{
  "num_hidden_layers": 13,
  "hidden_size": 256,
  "num_attention_heads": 8,
  "num_key_value_heads": 8,
  "head_dim": 32,
  "intermediate_size": 512,
  "vocab_size": 2489,
  "hidden_act": "swiglu",
  "norm": "rmsnorm",
  "norm_place": "out",
  "norm_eps": 1e-06,
  "positions": "rope",
  "rope_theta": 10000.0,
  "rope_fraction": 1.0,
  "qk_norm": true,
  "attn_scale": 0.177,
  "bias": "none",
  "tie_word_embeddings": false,
  "parallel_block": false,
  "extras": ["capped logits"],
  "init": "normal",
  "init_std_qkv": 0.0268,
  "init_std_o": 0.00525,
  "init_std_up": 0.0268,
  "init_std_down": 0.00372,
  "optimizer": "adamw",
  "learning_rate": 0.00178,
  "beta1": 0.95,
  "beta2": 0.99,
  "weight_decay": 0.11,
  "lr_head": 0.00398,
  "warmup_steps": 272,
  "schedule": "wsd",
  "decay_fraction": 0.941,
  "decay_shape": "linear",
  "final_lr_fraction": 0.05,
  "batch_tokens": [32768, 65536, 98304],
  "max_seq_len": 512,
  "doc_mask": true,
  "train_tokens": 495200000,
  "max_steps": 8192,
  "dataset": "wikipedia_en"
}
MLP neurons of a small language model. Each row is named by its layer, matrix (down: output weights) and neuron, and shows model dimensions 192-255. Each number is 128 + 24 x the weight over its row's rms, rounded and kept within 0 to 255. A neuron's up and down rows have the sign that makes its largest values positive.
A block is one neuron, or neurons of one layer that tend to fire together. After each block is what it responds to, as a language model described it from the Wikipedia text at the highest values.

L4.down6 [126 146 169  99  64 153 157 132 150 127 198 130 153 141 124 137 151 146 136 151 104 134 140 130 151 149  90 124 163 177  88  95 147 156 153 150 135  82 119 189 152 131 108 124 112 176 129 110 149  97 103 180 130 109 133 144 142 139 145 110  94 141 120 128]
L4.down219 [ 96 107 131 122 132 113 103 158 159 117 127 157 117 137 110 128 120 130  68 113 122 106 159 139 140 128 104 129 156 134 137 113 149 161 153 119 128 126  84 146 167 128 142 118 132 178 105 159 140  79 160 108 137 137 111  98 171  89  86 151 125 109 117 137]
L4.down242 [107 182 109 145  91 101 144 107 158  71 117 133 116 114 147 145 153 127 137 120 120 113 135 114 133 114 136 144  92 116 137 202 154 106 153 179 168 157 115 101 129 138 133 164 142 159 134 166 117 126  85 153 119  97 122 120 122 142 119 156 109 136  86 187]
L4.down399 [133 139 144 103 119 134 144 168 128 152 116 126 128 139 119 164 131 138 107 105 138  87 177 120 153 180 137  97 173 139 135 131 121 123 180 137 111 128 118 129 205 124 126 122 144 145  95 142 117 148 103 123 139  97 110  98 114 113  69 106 115  93 126 113]
L4.down400 [141 102 106 152 121 102 134 141 104  98 137 121 134 129 146 102  79 113 140  92 122 152  81 131 114 158 116 121 150 101 126 120 107 124 197 121 113 110 149 148 144 150  81 148 150 135 155 135 109 174 126 164 124 156 122 116 171 131 136 146 178 107 135 169]
L4.down417 [141  97 124 141 136 128 108 111 141 107 116 147 124  82 126 109 133 129 118 120 122 126 130 131 113 127 137 140 132 142 140 107 136 139 255 135 155 130 120 124 131 133 102 151 135 132 136 129 123 121 112 158 127 113 136 134 150 126 120 166 120 141 128 123]
L4.down460 [ 93 128 142 110 147 132 101  78 113 149 134 110 144 132 150 168  90 125 120  93 131 138 149 160  84 148 123 143 156 133 165  98  73 128 111 151 178 108 172 106 166 159 159 126 147 118 119 125 166 112 127  86 122 141 137 101 113 150 151  84 155 105 146 142]
L4.down461 [131 121 111 109 127 124 116 139 150 141 114 143  98 140  99 143 110 158 132 108 144  97 121 159 131 105  98 139 158 144 113 143 133 102 223 143 138 133 108 112 162 100  94 145 124 125 147 137 102 137 121 182 117 129  94 119 130 130 109 101 135 120  93 145]
Responds to: Fires on modal verbs and infinitive "to" right before a bare verb (could be, would excel, unable to quash), and on closing == or === heading markers.

L7.down5 [118 148 129 112  93 136 113 146 124 114 127 121 107 181 148 131 153 158 150 135 165  87 110 129 118 114 131 175  90 107 111 130 133 111 138  96 160  99 183  87  75 174 138 128  73 137 192 145 179 113 132 153 156 125 119 128 137  87 139 129 141 131 119 169]
L7.down58 [135 106 113 188  99 112  71 115 124 131 110 113 148 142 127 150 133 150 153 133 131 130 120 121 165 105 122 134 143 117 139 134 128 165 101 131 105 124 107 147 120 135 153 141 108 124  91  83 123 159  78 130 116 149 134 130 127 149  86  89 113 175 117 145]
L7.down167 [125 138 136 149 145 128 116 124 169 109  86 156 144 116 158 159 116 167 132 127 104  95 135  60 153 110 127 106  66 111 111 101  83 136 135 125 202 124 141 123 147 145 103 165 108 161 143 126 154 165 129 114 145 124 164 117 120 117 141 110  84  95 173 116]
L7.down186 [125 127 126 146 163 138 102 129  92 112 143 102 139 130  81 162 127  83 107 138 138 135 163 135 140 132 152 155  91 127 146 126  69 147 137 157 119 128 125 107 103 109 123 153 121 102 151 131 110 117 112  93 101  89 116 143 114 112 119 105  85 113 155 113]
L7.down351 [153 101 168 118 147 118 143 139 101 121 127 111 123 124 128 150 105 153 104 142  91 109 121 132 105 138 147 140 152 177 101 123 125 127 136 111  91 116 152 138 178 130  78  84 124 115 141 142 131 140 115  94 146 139 124 118  77 114 115  76  95 138 111 131]
L7.down369 [115 123 148 126 123 118 124 150 142 115 117 136 120 147 122 138 159 161 124  98 124  76 145 144 146 151 142 107 149 125 134 142 117 127 190 106 103 133 120 128 187 167 143  93 141 161 115 152 154 116 102 149 139 127 136  85 132 108 103 128 121  91 116 122]
L7.down416 [124 143 145 160  74 118 117 147 119  95 146 109  92 129 106 140 102 146 106 172 163 119  79 130 102  79 108 106 153 107 120 142 111 136 132 112 100 122 162 141 158 137 115 127 169 100 156 111 143 136 131 110 133 125 104  92  55  91 138 152  90 144  61 127]
L7.down473 [146 135 139 145 100 148 146 135 104  94 147  87 158 178 143 142 137 122 129 138 112 124 128 121 109 104 117 107 149 168 127 136 101 141 157 154 144 118 156 144 136 167  96  70 130  58 139 142 150  95 147 171 127 136 147 111  96 130 180 118 114 112 100 140]
Responds to: Modals and subject pronouns just before a main verb in subordinate clauses, such as would (have), they (might), can (be).

L4.down8 [155 166 144  94 163 153 139 135 132 126 168 145 101 152  94 147 124 139 158 166  98 151 129 121 108  78  83 124 102 110 117 107 119 149 125 117 124 121 112 145 134  90 141 153 142 130 130  95 145 139 148 142  98 121 142 169 108 144 104 130 136 104 157  86]
L4.down126 [ 97 111 157 145 120 162 117  94 118 133 127  54  80  98  66 126 122 142 119 128 117  68 155 112 156 125 128 126  82 111 142 123 120 141 153 132 133 116 100 193 154 130 111 106 110 123 105 126  95 114 161 149 111 105 140 126 126 104 139 134 143 123 128 138]
L4.down159 [114 148 124 123 147 134 161  98 102 123 123 144 127  99 149 158 135 173 113  97  75 127 156 145 134  63 108 170 121 110 114 134 105 120 137 184 113  86 101 140 123 117 151  99 124 134  98 128 117 143 142  96 100 150 117  95 108  93 102 144 113 154 155 150]
L4.down270 [150 174 139 129 152 138 134 136 153 139 206 140 115 118 121 132  91 150 106 140 117 137 117 130 102  81  44 116 129  98 120 142 119 115 128 136 165 119  98  92 126 117 119 153 136 141 147  85 117 121 130 130 114  97 149 155 110 122  89 157 100 121 154 112]
L4.down276 [156 100 116 165 137 166 137 121 127 163 153 185 155 113 148 102 122 148 110 106 156 156 101 132 141 104 107 115 144 121 108 106  62 137 188 156 174 124 106 120 108 158 145  95  91 153 151 158 140 147 129 142 118 131  90 108 104 117 100 126 164 123 101 157]
L4.down286 [115 142  97 112 120 111 162 141 134 121  83 128 106 125 142 123 110 131 158  88 175  97  98 120 124 122 108 141 135 125 130 151 169 105 107 135 151 154 137 154 128 146 159 141 141 135 102 150 128  93 139 160 144 114 156 136 166 149 115 158 128  90 128 145]
L4.down309 [126 132 122 108 139 136 108 102 124 135 186 105 115 133 134 135 120 125 121 125  76 172 164 124 139  99  86 149 138 103 145 122  83 116  93 117 124 130 141 140 129 114 138 137 160 185 111 133  98 122 102 130 110  85 173 136 113 107 138 149 145  87 129 135]
L4.down444 [158 121 138 169 149 165 119 120 100 159 137 134 150 139  98 124  99  81 117 107 131 128 115 118 126 150  64 105 123 109 125 157 102 122 125 145 137 132  83 119 114 117 147 118 106 154 132 127 129  91 123 146 122 125  92 138 115 104  78 110 117 107 123 156]
Responds to: The first three digits of 20th and 21st century years, split off before the last digit, as in 1982, 1950s, 2014, often after "In", "(" or "born".

L7.down36 [119 100 154 125 130 145 151 148 169 119 138 125 151  91 142 149 125 142 169 105 137 105 178 158 139 168 106 111 166  73 118 117 104 132 152 140 135 135 126  90 151 150 105 120 143 126 180 134  92  96 122 128 138 135 164 122 111 124 114 169 127 149 107 165]
L7.down169 [119  74 109 110 139 110 133  98  79 120 118 154 147 124 105 137 140 115  89 131 120  76 148 134 183 145  99 110 129  94  76 106 142 104 105 101 133 109 169 116 127 150  84 107 118  80 137 108 101 132 129 104 147 121 117 105 104 128 183  86 112 157 125 128]
L7.down260 [130 178 102 118 124 126 157 125 139 156 103 100 140 125 118 108  89 167 115 139 135 104 135 128 154 144 109 127 141 106 123 113  88 132 102 147 101 105 164 122 111 148 130 153 123 113 134 103 117 125 149 139 177 159 112 121 100 141  68 157 137  85  95 180]
L7.down308 [132 153 122 136 129 138 113 128 147 151 148 124 127 133 119 136 128 101 143 144 109 151 125 120 144 131 147 122 142 152 110  97 123 149 108 144  47 120 141 120  71 139 136 121 162 160 147 103 149 167 155 119 137 139 108 149  94 158 126 108 123 121 113 137]
L7.down445 [148 124 140 109 141  27 124 127 121 118 144 147 153 123 128  89  94 144 149 147 108 105 100 136 112 136 142 141 113 101 168 158  91 148 125 137 178 149 171 149 130 121 117 123  89 128 114 145  89 132 134 118 106 109 110 118 143 131 151 140 127 167 135 139]
L7.down450 [132 138 137  92 143 117 123 134 111 108 115 102 113  83  93 165 122 118 131 100  96 148 108  94 149 147 145 133 134 151 123 130 134 120 122 118 121 123 170 137 111 118 150 121 117  95 154 143  92 140 120 103  92 190 140 122 127  91 136 137 151 142 137 115]
L7.down461 [122 143 163 161 132  67  96 106  82 121 111 131 100 110 132 147 138 124 106 136 155 137 133 132 114 162 153 125 120 137 112 101 128 114 117 135 131 102 110 120 213 159 119 143 114 107 103 134 107 152 114 123 165 127 118 152 134 112 125 143  76  81 132 159]
L7.down481 [134 125 118 104 180 120 132 145 139 161 139 111 126 102 124 110 158  89 141 112  85 152 122 128 123  96 137 116 123 137  99 107 154 110 130 140 110 139 126 102 116 148 185 160 151  91 147 158 100 151  97 123 124 169 111  93  83 143 148  76 160 136 123  99]
Responds to: Fires on fragments inside words, most strongly a "y" in transliterated names (Riyadh, Kochiyama, Kaguya), and on decimal points and thousands commas in figures (1.40, 40,000).

L2.down202 [126 138 106 149 128 122 171 135 128 115 118 120 135 156 170 117 145 164 156 161 154 114 116 121 106  70  99 141 115 144 111 122 130 154 117 145 124 121 130 130  51 168 138 105 115 127 126 147 116  91 115 146 128 135 166 148 131 135 134 172 134 176 140  74]
Responds to: Closing equals signs that end wiki section headings (==, ===, ====), e.g. after "Results", "History", "Men"; weakly, mid-word fragments in names.

L2.down333 [150 131 127  94 110 114 107 185 115 124 113 122 134 134 115 140  78 149 122 113 164 105 142 129 120 108 124 137 108  98 108 143 113 101 108 137 126 126 111 128 139 119 122 142 122 142 102  97 129 106 112 117 163  67 119 117 121 119 149 116 104 145 112 142]
Responds to: Fires on paragraph breaks after a finished sentence, mostly in biographies before new sections or paragraphs, and on the first three digits of years such as 200, 198, 197 in dates and tables.

L2.down484 [180 129 111 141 152  87 124  75 123 150 149 122 189 133 108 136 121 133 101 146 127 140 150 102 121 125 120 119  79 117 165 148 109 119  79 147 131 133 105 110 166 105 132 105 123 130 135 114 154 167  96  87 103 151  97  98 167 113 104  81 154 154 118 110]
Responds to: Finite auxiliaries and modals right after a subject or "there", strongest on "there were" before counts in census text, also had, would, could.

L7.down40 [126 137 125 105 130 119 140 138 167 154 100 151 136 155 114 135 105 116 154 175 140  96 120 102 147 104 155 128 128 135 127 140 140 126 133 115 110  59 192 152 130 118 111 145 122 138 135 110 153 127 112 154  99 144 150 110 120  79 134 128 158 122  74 127]
L7.down41 [122 138  87 101 133 157 108 133 160 138  79 146 135 150 122 156  99 133 133 116 156 164 109 163 102 137 116 143 166 152 110 134 142 127  93 111 106 131  99 173 120  91 100 145 127 120 142  92 116 141 110 124  93 148 110 138  82  84 106 132 161 139 112 106]
L7.down150 [117 164 132 120 158 127 145 154 139 165  97  97 161 118 121 130 128 166 137 146 161 155 113 134 126 122 162 111 181 159 120 101 128 103 119  99 121  98 130 123 140 120 121 138 111 130 112 170 119 139 145 150 119 158 126 150 128 159 127 139 150 150 134 159]
L7.down168 [134 139 102 191 176 158 115 140 135 141 113 153 122 128 160 124  97 108 122  85 135 109 145 123 157 129 122 173 113 135 120  85 143  88 103 156 139 139 185 122 106 110 140 151  92 115 155 103 150 142 126 135 124 105  91 112 114  92 160 118 194 161 178 130]
L7.down183 [136 137 143 104 111 109 116 115  78 123 110 111 138 111 103 142 112 136 157 192 164  69 109 102 116 132 128 118  92 119 103 129 151 107 172 103 129 130 139 143 149 141 143 169 130 152 126 103 135 127 105 114  87 101  90 146 112 121 182 108 143 119 119 162]
L7.down255 [153 174  74 117 125 142 118 119 153 139 116 168 116 164 140 152 104 153 139 132 107 130 101 156  95 155 125 168 178 160 130 155 135  99 119 148 105 128  85 169 150 124  92 100 104 131 121  99 156 159 117 122 108 120  74 103  99  96 102 128 162 134 107  86]
L7.down315 [127 124 144 132 109 159 136 165 140 117 131 121 148 105 144 106 117 165 104 158 114 117 125 113 153 113 147 123  79 115 158 139 122 125 151 157 124 109 161 162  74 148 140 152 155 130  65 131 172 115 117 142 148  79 149 141  68 119 114 185 120 132 138 131]
L7.down501 [111 110 133 142 151 126 126 157 116 113 153 152 124 117  77 121 121 127 107 138 129 123 160 132 145  93 141 117 189 117 126 132 118 125 113 119 119 121 136 153 110 116  81 130 119 116 144 126 128 149 113 142 142 122  91 143 136 161 159 108 145 144 107 130]
Responds to: Newlines, sentence ends, list dashes, table pipes, and role nouns (writer, actress, outfielder) right before a new name or subject in biographies.

L7.down3 [127 166 125  92  79  99 144 114 119 147 165 118 137 152 146 177 148 129 180 132 111 120 155 100  95 139 142 149 145 133 135 121  75 157 131 159 129 142 157 121 133 118 127 129 168 108 115 140 125 135 126 117  76 138 104 121 124 122 152 122 154  94 109 147]
L7.down15 [139 157 136 104 111 113 124 126 140 113 104 125  80 142  89 156 118 141 105 181  99 133 158 115 165 114 108 151 112 157 138 118 140 151 164 108 129 103  94 160 104 121  96  98 128  70 118 132 123  90 155  67 142 143 113 144 123 172 169 148 169 115 153 196]
L7.down190 [123  67 141 100 134 159 106  66 131 116 115 164 106 159 129 161 157 124 158  90  89 142 164 141 138 140 138 119 126 113 118 109 128  87 122 104 106 130 173 120 128 131  98 136 122 128 137 112  95 124 169 137  96 111 103 139 146 131 140 142 151 122 122 148]
L7.down201 [124 190 120 118 118 120 136 129 132 191 132 121 138 129 142 115 121 136 147 119 106  83 154 143 119 101 118 149 145 160 110  90 145 131 152 102 220 156 136 112 158 132 100 130  61 115 152 121 144 108  92 115 104 143 120 109 136  80 155 147 156 115 154 111]
L7.down240 [117  68 130 127 139 132 135 116 137 144 121  91 120 127 122 160  92 188 137 114 112 121 122 147 101 101  94 128 109 151 130 127 107 111 152  78 123 126 148 109 172 152 130 126 165 114  80 130  78  56 123  97 113 109 128 123 149 119 158 133 143 157 103 152]
L7.down261 [ 96 113 116 133 129 136 104  96 119 120 116 155 144 126 132 131 101 111  86 148 193 125 173 118 132 166 103 159 103 137 112 114 117 164 103  51 123 122 156 106 111 130 101 159 131 166 117  86  92 164 120 102 114 108 117 153 112 124  87 133 102 142 124 145]
L7.down342 [129 142 120 137 100 135 149 143 122 120 106 136 100 128 118 155 160 111 165  85  70 187 126  88 132 107 124 143 164 130 118 149 109  91 142 144 150 113 135 154 202  92 136  88 125 131  83 132 139 131 114 142 169 138 113 167 145 115 129 133 119 113 138 122]
L7.down493 [112 169 169 106  87 133 104 140 142 129 146 178 105 100 111 120 133 152 104 129 107 132 111 112  92 112 150 123 128 140  74 154 103 116 157 115  98 153 132 138  69 123 151 126 132 163 125 198 111 122 107  89 100  71  90 139 127 149 133  90 103 110 124 123]
Responds to: Closing equals signs (==, ===, =) ending wiki section headings like == History ==, plus some sentence-final periods before a new sentence.

L4.down63 [107 129 145 142 109 141 111 134 137 168 132  99 107 126 131 185 146  98 148  69 167 169 140 181 114 134 149 144 150 146 124 145  83 128 140 135 129  95 143  88 116 104  99 130 157 137 128 124 142  96 133  97 149 129  87 129 135 151 125  89 121  98 115 167]
L4.down106 [ 71 136 148 152 119  52 112 112 106 133 129 139  99 163 146 141 166 132 129 150  84 165 119 190 102 112 134 105  92 134 118 115 124 101 129 147 125 154 113 171 135  86  94 159 128 133 122 122  85  86 112 122 144 140 127 131 136 139 115 131 114 131 138  99]
L4.down115 [ 77  58 104 132 113 148 127 141 170 103 162 147 122 149 137 163 140 117 112 195 123 122 161 128 103 117 121  91 147 129 111 150 132 102 142 122 142 123 119 110 101 134 103 113 119 119  99 145 114 151 110 120 138 121  83  93 154 108  63 172 115 144  97 120]
L4.down130 [133 149 140 122 168 110 119 132 135 133 108  84 109 102 148 120 145 143 110 147  93 132 158 130 143 162 129 114  99 132 101 164 137 128 123 152 139 119 129 133 122 127 124 122 122 126 128 150 113 121 114 132 182 157 119 135 136 163 127 117  99 108 102 154]
L4.down139 [117 132 153  97 123 129  99 146 164 127 142 125 140 135 115 142 107 144 137 115 117 196 126 165 151 151 117 115 158 154  99 157 147 138 157 109 149 176 136 105 141 175 117 103 133 134 143 122 135 129 106 144 118 109 122 120 192 164 155 162  98 107 104 126]
L4.down232 [132 129  88 104 119 120 118 122 102 171 123 121 130 125  97 136 144 143  99 109  83 146 115 136  87 142 114 131 172 116 154 159 164 113 173 130 125  61  90 119 107  80 107  93 105 120 165 124 190 100 120  90 106 153 141 148 120 127 137 116 157 111 120 155]
L4.down325 [105 148 131 138 131 136 103  76 135 143 164 142 139 104 156 152 120 165 114 108 168 145 162 144 107  94 139 125 117 153 121 134  84 141 200 140 158 130 145 110 144 144 148 109 144 109  92 145 122 112 139 154 127 130 113 132 108 156 121 101 113 124 103 149]
L4.down511 [103 145 184  88 160 172 137 176 110 114 122 130 161 145 126 167  91 136 111 107 126 162 114 137 115  91 162 144 122 117 156 121 138 164 122 139 151 124  76 103 154 115 170 105 136 138 124 117 121 122 109 118 150 120 118 148 105  98 127 147 150 131 114 162]
Responds to: Sentence-final periods and closing parentheses that end a paragraph just before a line break, plus closing === of section headings, e.g. "in 1935." or "2006)."

L2.down219 [135 111 117 157 134 145 133 109 114 157 143  99 139 159 138 144 125 151 104 133 149 125 112  92  96 129 146 143 108 103 103 107 155 133 172 134  71 104 117 154 130 111 135 153 111 127 122  89 146 122 133 119 171 110 119 136 115  92 148 155 124 100 158  96]
Responds to: Sentence-final periods that close a paragraph, often after quotes, before a line break or heading, plus the period in U.S.